MLP neurons of a small language model. Each row is named by its layer, matrix (up: input weights) and neuron, and shows model dimensions 240-367. Each number is 128 + 32 x the weight over its row's rms, rounded and kept within 0 to 255.
After each neuron's rows, "fires on" lists the tokens most often at its 100 highest values on Wikipedia text that the model never trained on. A number after a token or word is its count.

L2.up1167 [118  77 122 243 128 127 131 187 166 107 143 122 102 115 113 105 181 200  80  76 131 126  87 156 131  59 151 110 134 165  72 154 150  43 111 152  85 164  71 169 191 117 126 174  76 101  96  91 127  82 181 176 135 140  74  87 175 111 158 111 177 160 156 193 164 104 164 150 160 104 175 158 103  81 115 127 228 188 116 149 140 100 119 111  94  98 122 122 122  95 158  86 133 149  98 127 132 114 118 133  78 124 124 162  84 121 113 156 136 122 144 118 123  51 152 158  93  99 128 164 121  70  75 149 124 108 132 183]
fires on: " |" 60, "." 6, " had" 5, " (" 4

L5.up199 [148 149  67 151 137 142  86 164  83 136 102 135 148 107 132 174 101 111 161 139 133 131 172 183  88 117 121 115 158 147 167 134 108  91 121 136 103 135  94 156 171  99 121 123  97 130  89 101 116 136 202 129 105  88  99  53 155  78 117 130 114 111  38 105 169 145  90 124 156 222 130 133 166 180 144 163 163 157 149 193 127 119 167 176 123 123 130  90 153 124  64  94 133  99 127 150  98  54 128 133 119 116 150 155 125 115 129 137 122 169 135  89 158 128 147  86 109 147 175 138 133 108 111 127 200 106 126 139]
fires on: "," 22, " cl" 15, "ly" 7, " g" 6, " strong" 4, "-" 4

L5.up540 [113 179 188 171 136  73 127 117 117 129 115 107 108  51 135 109 143 163 145  70  88 122 105 151 162 166 130 170  68 132 102 146 132 143 166 176 136 153 132  89 204 196 127 130 121 141 154 104 107 127 203  91  85 124 116 105 106 140 121 118 105 111  91 140 130 131 168 159 138 143 137 136 152 137 109 169  94 139  81 142  79 126 135 122 108  55 106 162 155 137  81 114 166 172 151 118  86 151 159 124 145  71 100 160  79 148  91 106  99 123 148 103 146  62 123 196 167 141 131 169 164  73 132 162 125 124  70 159]
fires on: "," 33, ".\n\n" 24, "==\n" 10, "===\n" 8

L2.up106 [151 136  91 129 105 119 161  85 156 160  88 179 191 128 151 127  94 123 100 112 147 152 127  79 107  98  88 144 124 131 111 185 127 160  73 191 142 151 175 136 136 139 140  89 185  89 128 145 164 125 105 117  93  83 132  82  74 109  99 125 158 116 191 120 156 133 151 138 163 183 125 134 140 134 117 136 125 133 100 116 116 151 148  88  81 106 130 114 121 163 116 186 163 104  91 135 117  95 137 133 221 138 130 154 168  86 134 135 160 116 121 115 130 147 127 126 127 110 168 184 178  54 132  93 142  85 118 119]
fires on: " w" 54, "w" 14, "ew" 5, " W" 4

L7.up435 [ 67 119 169  70 124 146 174  95 122  88 165 158  85  97 133 151 141 120 159  81 173 103 172 159  68 136  93 127 169 137 154 166 131  84 149 174  70 130  53 132 166 147 118 166 112 117 100 157 111 155 140 132 140 176 109 128 125 104 135 128 135 110  58 178 146 162  74 139 123 189 100 175  94 125  73 171 165 108 154 136 151 107  97 133 110  99 149 122 167 171 115 123 146 188 122  72 120  92  34 109  63 115 191 187 177 150 179 108 178  92 113 143  99  77 160 144 171 143 145 132 137 136 118 127 154 157 127 157]
fires on: "," 35, " a" 16, " far" 4, "and" 4, "%" 4

L2.up1297 [123  90 109 111 146 125 112 152  88 112 118 138 193  47 123 109  77 142 107 106 135 131 136  96 157  99 136 161 133  64 173 139 108 104 147 125  63 141 134 160 201 141  94 173 134 149 169 127 133  53 192 107 134 116 138  86  84 123 149 142 124 114 111 174 148 175 153 150 191 122 141 104 123 141 150 125 114 166 140 147  52 114 126  95  65 117  84 153  96 177 142 131 129 135 103 142 134 140 128  73  95 129 106 111  98  87 140 138 128 127 111  83 130 178  83 122 170 167 103 180 106 166 140  94 249 105 126 180]
fires on: ")" 49, " |" 16, "as" 10, " " 8

L5.up1135 [213 106 148 165  89 156 129  92 159  73 119 126 178 126  83  54 142  90 131 179 177 112 132 187 129 138 138 105 129  62  90 124 159 113 174 124  89 148 154  91  98  92 132 127 149  91 182 102 116  97 130 156 137 168 182 120 109 106 179 132 148 143 104 156 124 143 121  39 108 137 159 177  66 152 165 143  82 137 112  90 104 130 115 117 147  70 118 135  96 167 132 124 136 127 148 152 153 130 123 190 124 152 151 127  83 160 151 101 100 148 171 149 132 110 156  73 157 100 102 124 133 151  86 104 172  82 123 102]
fires on: " (" 15, " |\n" 15, "and" 10, "end" 8, " all" 7, "te" 6

L2.up1124 [135  96 102 129  56 108 114 113 123  83 127 148 165 156 128 129  41 135 128  76 118 160 105 109 134 109  96 137 130 113 126  82 166 132 107 150 148 112 182 182 113 146 102 131 119 137 164 117 118 131 155 140 141 128 113 139 153  72 150 136 131 114  77 155 171 174 151  85 111 145 160 143 138 118 168 135  93 124 120 137 100 182  80  88 137  66 140  57 180 193 206 150 138 115 141 134 136 147  70 124 172 128 171  90 105  64 139 128 118 181 126 120 162 138 165 139 157 114  71 131 162 142  84 140 161 116 139 120]
fires on: "o" 29, "que" 10, "ia" 9, "s" 7

L5.up1155 [165 110 107 151 133 135 147  52 180 119 114 128 102 102  62 112  78 139 101 106  97 163 158 171  96 139 110 147 113 114 154 130 135 112 124 124 152 114  44 164 156 201 136  94  88 138 132 143  80 122 136 119  98  69 124 143 119 122 109  57 100 126 169 131 202  79 120  93 136 113 166 132 118  52 132 116 141  98 113 135 118 141  95 115 125  79  98 139 148 163 178 108 147 106 132 115 124  95 180 152 113 105  98 127 122 168 120 187 103 109 128 126 124 102 143 170 130 104  78 110 190  98 179 143 160 103 129 162]
fires on: " of" 32, ":" 18, " in" 12, "," 8, " the" 5, " most" 4

L7.up352 [ 94 124 148 169 118 141 113 136 107 138  97 113 197 149 130 132 109 177 117  89 133 172  91 117 136 137 106 144 149 117  97 126 120  80 155 172 110 168  87 137  96 177  89 132 103 150 122 142 126 146 149  38 106 100 148 135  80  91 124 130 118  57 129  95 132 162 121 152 138 128 140 145 116 141  60 150 130 132 137 179 155 185 143 134 125 122 109 135 179 128  94 116  73 155  97 124 123 162 131 151 190  58 155 105  62 110  90 102  97 117 164 109 201 105  90 115 120 177 147 181 138 142  95  75 142 179  99 105]
fires on: "2" 17, " U" 13, " O" 11, " I" 9, "1" 7

L2.up1107 [154  62 152 160 123 148 168 122 128 125 142 135 144 174  73 106 118 166 111 118 111 145 118 103 142 108 107  96 147 169 134 160 141 122 161  99 145 161 171 111  97 193 153 131 130  95 150 148 126 118  91  89 103 141 121 100 167 115 176 121 170  92 145 151 143 109 129  57 115 184 119 172 121 155 134 186 135 199 113 120 114 131 133  89 154  97 161 116 136 155 141 153 104 180 153 137  88  42 155 139 157  98 163 114  96 161 196 153 133 156 145  51  83 106  36  96 145 131 135 134 174 167  79 113 124 102 122  98]
fires on: " |\n" 30, " |" 26, " (" 23, ";" 6, "\"" 4, ")" 4

L5.up521 [105 108 128 158 106 109 153 193 145  97 149 100 116 149 141 102 127 143  56  63 114 120  95 133 126  64 136 103 129 119 136 136  74  97 100 124  41 196 134  97 195 101 126 129 147 122 152 101 121  98 154 214 149 134 143 139 137  79 187 135 177 158 104 179 170 134 152 132 125 119 218 136 125 127 168 143 208 162 145  82  68 107 190  97 116  82 114 112  92 118  88  73 199 129 100 146 121 125 127 153 126 117 106 195 112 112 119  91 159 119 116  91 135 171 140 142 161 139 138 223 193  92 130 154 173 129  85 139]
fires on: "." 18, "0" 10, " -" 8, " (" 8, ")" 7, " " 6

L2.up516 [181 132 131 197 108 146 157 140 122 104  89  96 190 112 146  77 152 133 195  89 105  74 115 131 128 103 128  64 164 110 126 146 158 152 153 167 113 172  83  89 167 102 147 116 108 101 163 108  98 115 134 126 135  90 112 110 110  66 127  18 129 119 119 131 147 135  39 149 214 166 142 198 163 133 168 153 159 170 135  94 131  88 144 124 103 120 101  46 106 152 124 150 123 136 162 123  96 116 178 111 146 128 137 189 134 137 117  96  87 105 151 105 144  81  86 104  86 112 128 160 117  83  97 121 138 118 118 164]
fires on: " under" 18, " in" 15, " main" 12, " |\n" 6, "-" 5, " opp" 4

L2.up587 [146 121 124  80 134  94 111  99 112 162  96 147 192  96 135 100 155 152 156 103 135 128 126 173  81 194 107 137 171 107 150 172 128 102 182 138 139 141 105 178  99 155 118 110 129 167 156 112  99 143 247 186 126  95 154  52  75 142 138 146 130  51 123 166 109 125 174 165  81 179 123 107 151 189 109 140 119 153  98 155 113  99 178 148 151 131 127 141 158 126 139 124 141 169 100 119 157  65 146 143 152 173 129 115 110 182 131 157 131 162 154 114 135  95 116 114 174 137  71 164 188 110  90 143 128 157  60 112]
fires on: "." 96

L2.up1276 [161   5  60 154 132  99 168 105 141 122 118 179 117 132 135 146 131 126 137 133 100 193 104  84 131  96  79 114 181 104 124 106 139 121 171 229 146 181  74 132 117 192 150 117 136 134  85 119 105  96 155 146 146 186 114 184 122 126  71  39 117 121 161 151 141 107 125  88 199 126 124 131 102 131  59 145 134 173 128 160  93 113 119  96 107  77 132 121 172 168 179 165 146 151 142 152 100 169 126 159 133 114 123 121 112 120 118 167 132 112 119 149 109 141 141 154 117 153 148 117 183 112 193 112 158 103 111 163]
fires on: " of" 28, " served" 11, " the" 7, " from" 6, "at" 6, " =\n\n" 6

L7.up1250 [120  72 166 146 120 147 111 102 136 120  77 136 126 154 125 116 111 146 114 125 130 171  92 129  82  97 117 145 131 142 125 127 136  81  85 157 128 154 111  99 126 144 114 102  93 104 146 173 141 102 138  75 110 132 140  90 111 102 153  99 115  97  67 176 161 150 140 113 118 147 160 151  66 173 130 123 127 121 123 134 121 157  85 117 134 115 118 129 208 117 121 131 160 164 170 183 150 126 147 118 109 103 155 106 124 177 143 129 117 106  72 157 164 107 123 113 112 129 143 171 141  37 122 128 148 161  46 104]
fires on: " O" 23, " o" 19, " inter" 14, " " 9, " U" 5

L2.up1108 [140  85  93 154 117 127 146  84 178 185 117 170 126  93 165 144  79 140 147 130 150  77  88 120 133  93  84  96 153 172 132 155 120 135 132 113 174 134 140 125 167 175 111 102 108 126 175  26 161  87 111 110 162 107  97  96 131 100 118 104 108 134 127 119 166 102 130 134 127 115 138 128 152 127 103 145 115 123 158 168  20  88  96 118 162  95 156 111 103 155 147 170 165  65 111 154 113 162 136 105 138 189  95 105 116 142 117 141 135 158 161 114 111 132 150 107  86 176 174 141 137 143  68 157 110 112 134 141]
fires on: "ach" 20, "ith" 14, "ath" 12, "sh" 5, " Theatre" 5, "as" 5

L7.up1096 [127 152  79 127 146  93 140 107 132 101 134 124 156 161 144 147 131 141 145 126 145 180 118 141  39 101 121 115 106 176 202 163  74  76 142  90  99 150 103 109 181 139 123 160 177 103  73 117 123  93 159 136  93  93 124  63 132 135 140  88 170  89 159 114 162 156 140  93 111 115  45 119 108 150 146 128 181 147  87  75  65 102  90  88 139  66 111 100 170 112 107 117 142 125 116 129  87 185 147  78  92 107 134 223 116 158 164 154 129 104 145 133 131 139 129 155 166 120 167 176 112 111  79  87 120 110  85 137]
fires on: " most" 25, " more" 20, " m" 16, " very" 9, " E" 6

L5.up455 [109 169 126 106 127 105 154 113 111 167 107 151  88 141 148 161 145 100 132 118 142 184  72 183  89 190 108 148 167 100 177 141 131  35 152 177 169 170  79 131 237 164 104 154  54 101 114 122 143  99 163 154 104  80  63  63  89 148 144  85 119 102  90 140 162 108  77 133 122 156  70 131 171 141 126 138 175 127 120 137 113 132 121  90 160 118  92 109 149 113 127 120 133 153 130 147  90 119 163 177 160 115 110 147 148 131 133 104 132 158 140 139  46 112  95 119 161 145 180 161 149  86 131 128 100 105  89 145]
fires on: "," 51, " of" 6, " On" 6, "ween" 4, "ly" 4

L7.up80 [102 140 110 124 207 127 104 120  98  76 141 158 152  78  77 123 101 163 107  38 170 199  98 183 120 143 119 152 175  77 118 149  93  74 160  90  90 109 131 130  87 126 137 124 121 122 153 138  75  94 117 140 147  94 140 106 125 105 128 151 192 141 195  97 113 147 153 125 166 158 101 163  86 163 139 144 146 144 151 113 101 134 131 138 164 115 162  96 200 110 155 128  79 142 125  98 146 156 169 137  73 152  98 120 160 151 159 101 138 125 153 102  95 129 129 115 177 165 107 193 161 133 164  94  85 187  71 171]
fires on: "." 55, "60" 5, "100" 4

L2.up785 [104 153  94 130 129 153  88 134 103  92 134 104 147 169 169  88 122 145 134 119 114  91 132 180 131  75 114  61  81 169 122 118 153 102 155 109 104 153 135 143 117 141 133 147 113  81 128 135  94  64 195  91 135 121 111  96 153  77 145 125 126 124  99 171 129 154 161 180 116 113 121 156 148 132  76 133 185 165  80 172  78 139 109 121  99 107 156 127 110 118  89 110 143 132 137 109 106  88  69 167 141 123 140 165 171 141 139  99 150  95  95 122  92 112 142 116 182 154 147 120 118 128 143 160 157 133  80 126]
fires on: "," 13, " a" 12, "-" 10, "uc" 8, "p" 7

L7.up866 [ 65 136 113 107 198 134  62 159 131 112 118  94 106 155 134 130 136 111  94  57 117 137 122 169 119  93  99 155 147 160 148 126 120  75  65 100  77 173  75  69 137 122  76 152 152 151 154 166  88 124  86 179 123  98 172 142 153 114 150 101 133 155 138 129 172 154  96  69 110 103 136 139 127 154 148 156 175  98  89 104 132 152 134 110 140  86 123 105 121 195 129 124 173 147 129 165 112 134 103 109 115 167 138 134 145 138 159 119 112 105  82  80 107 119 126 110 174 136 144 111 115  99 129  74 165 201  66 115]
fires on: "." 40, "," 36, "+" 10, "_{" 4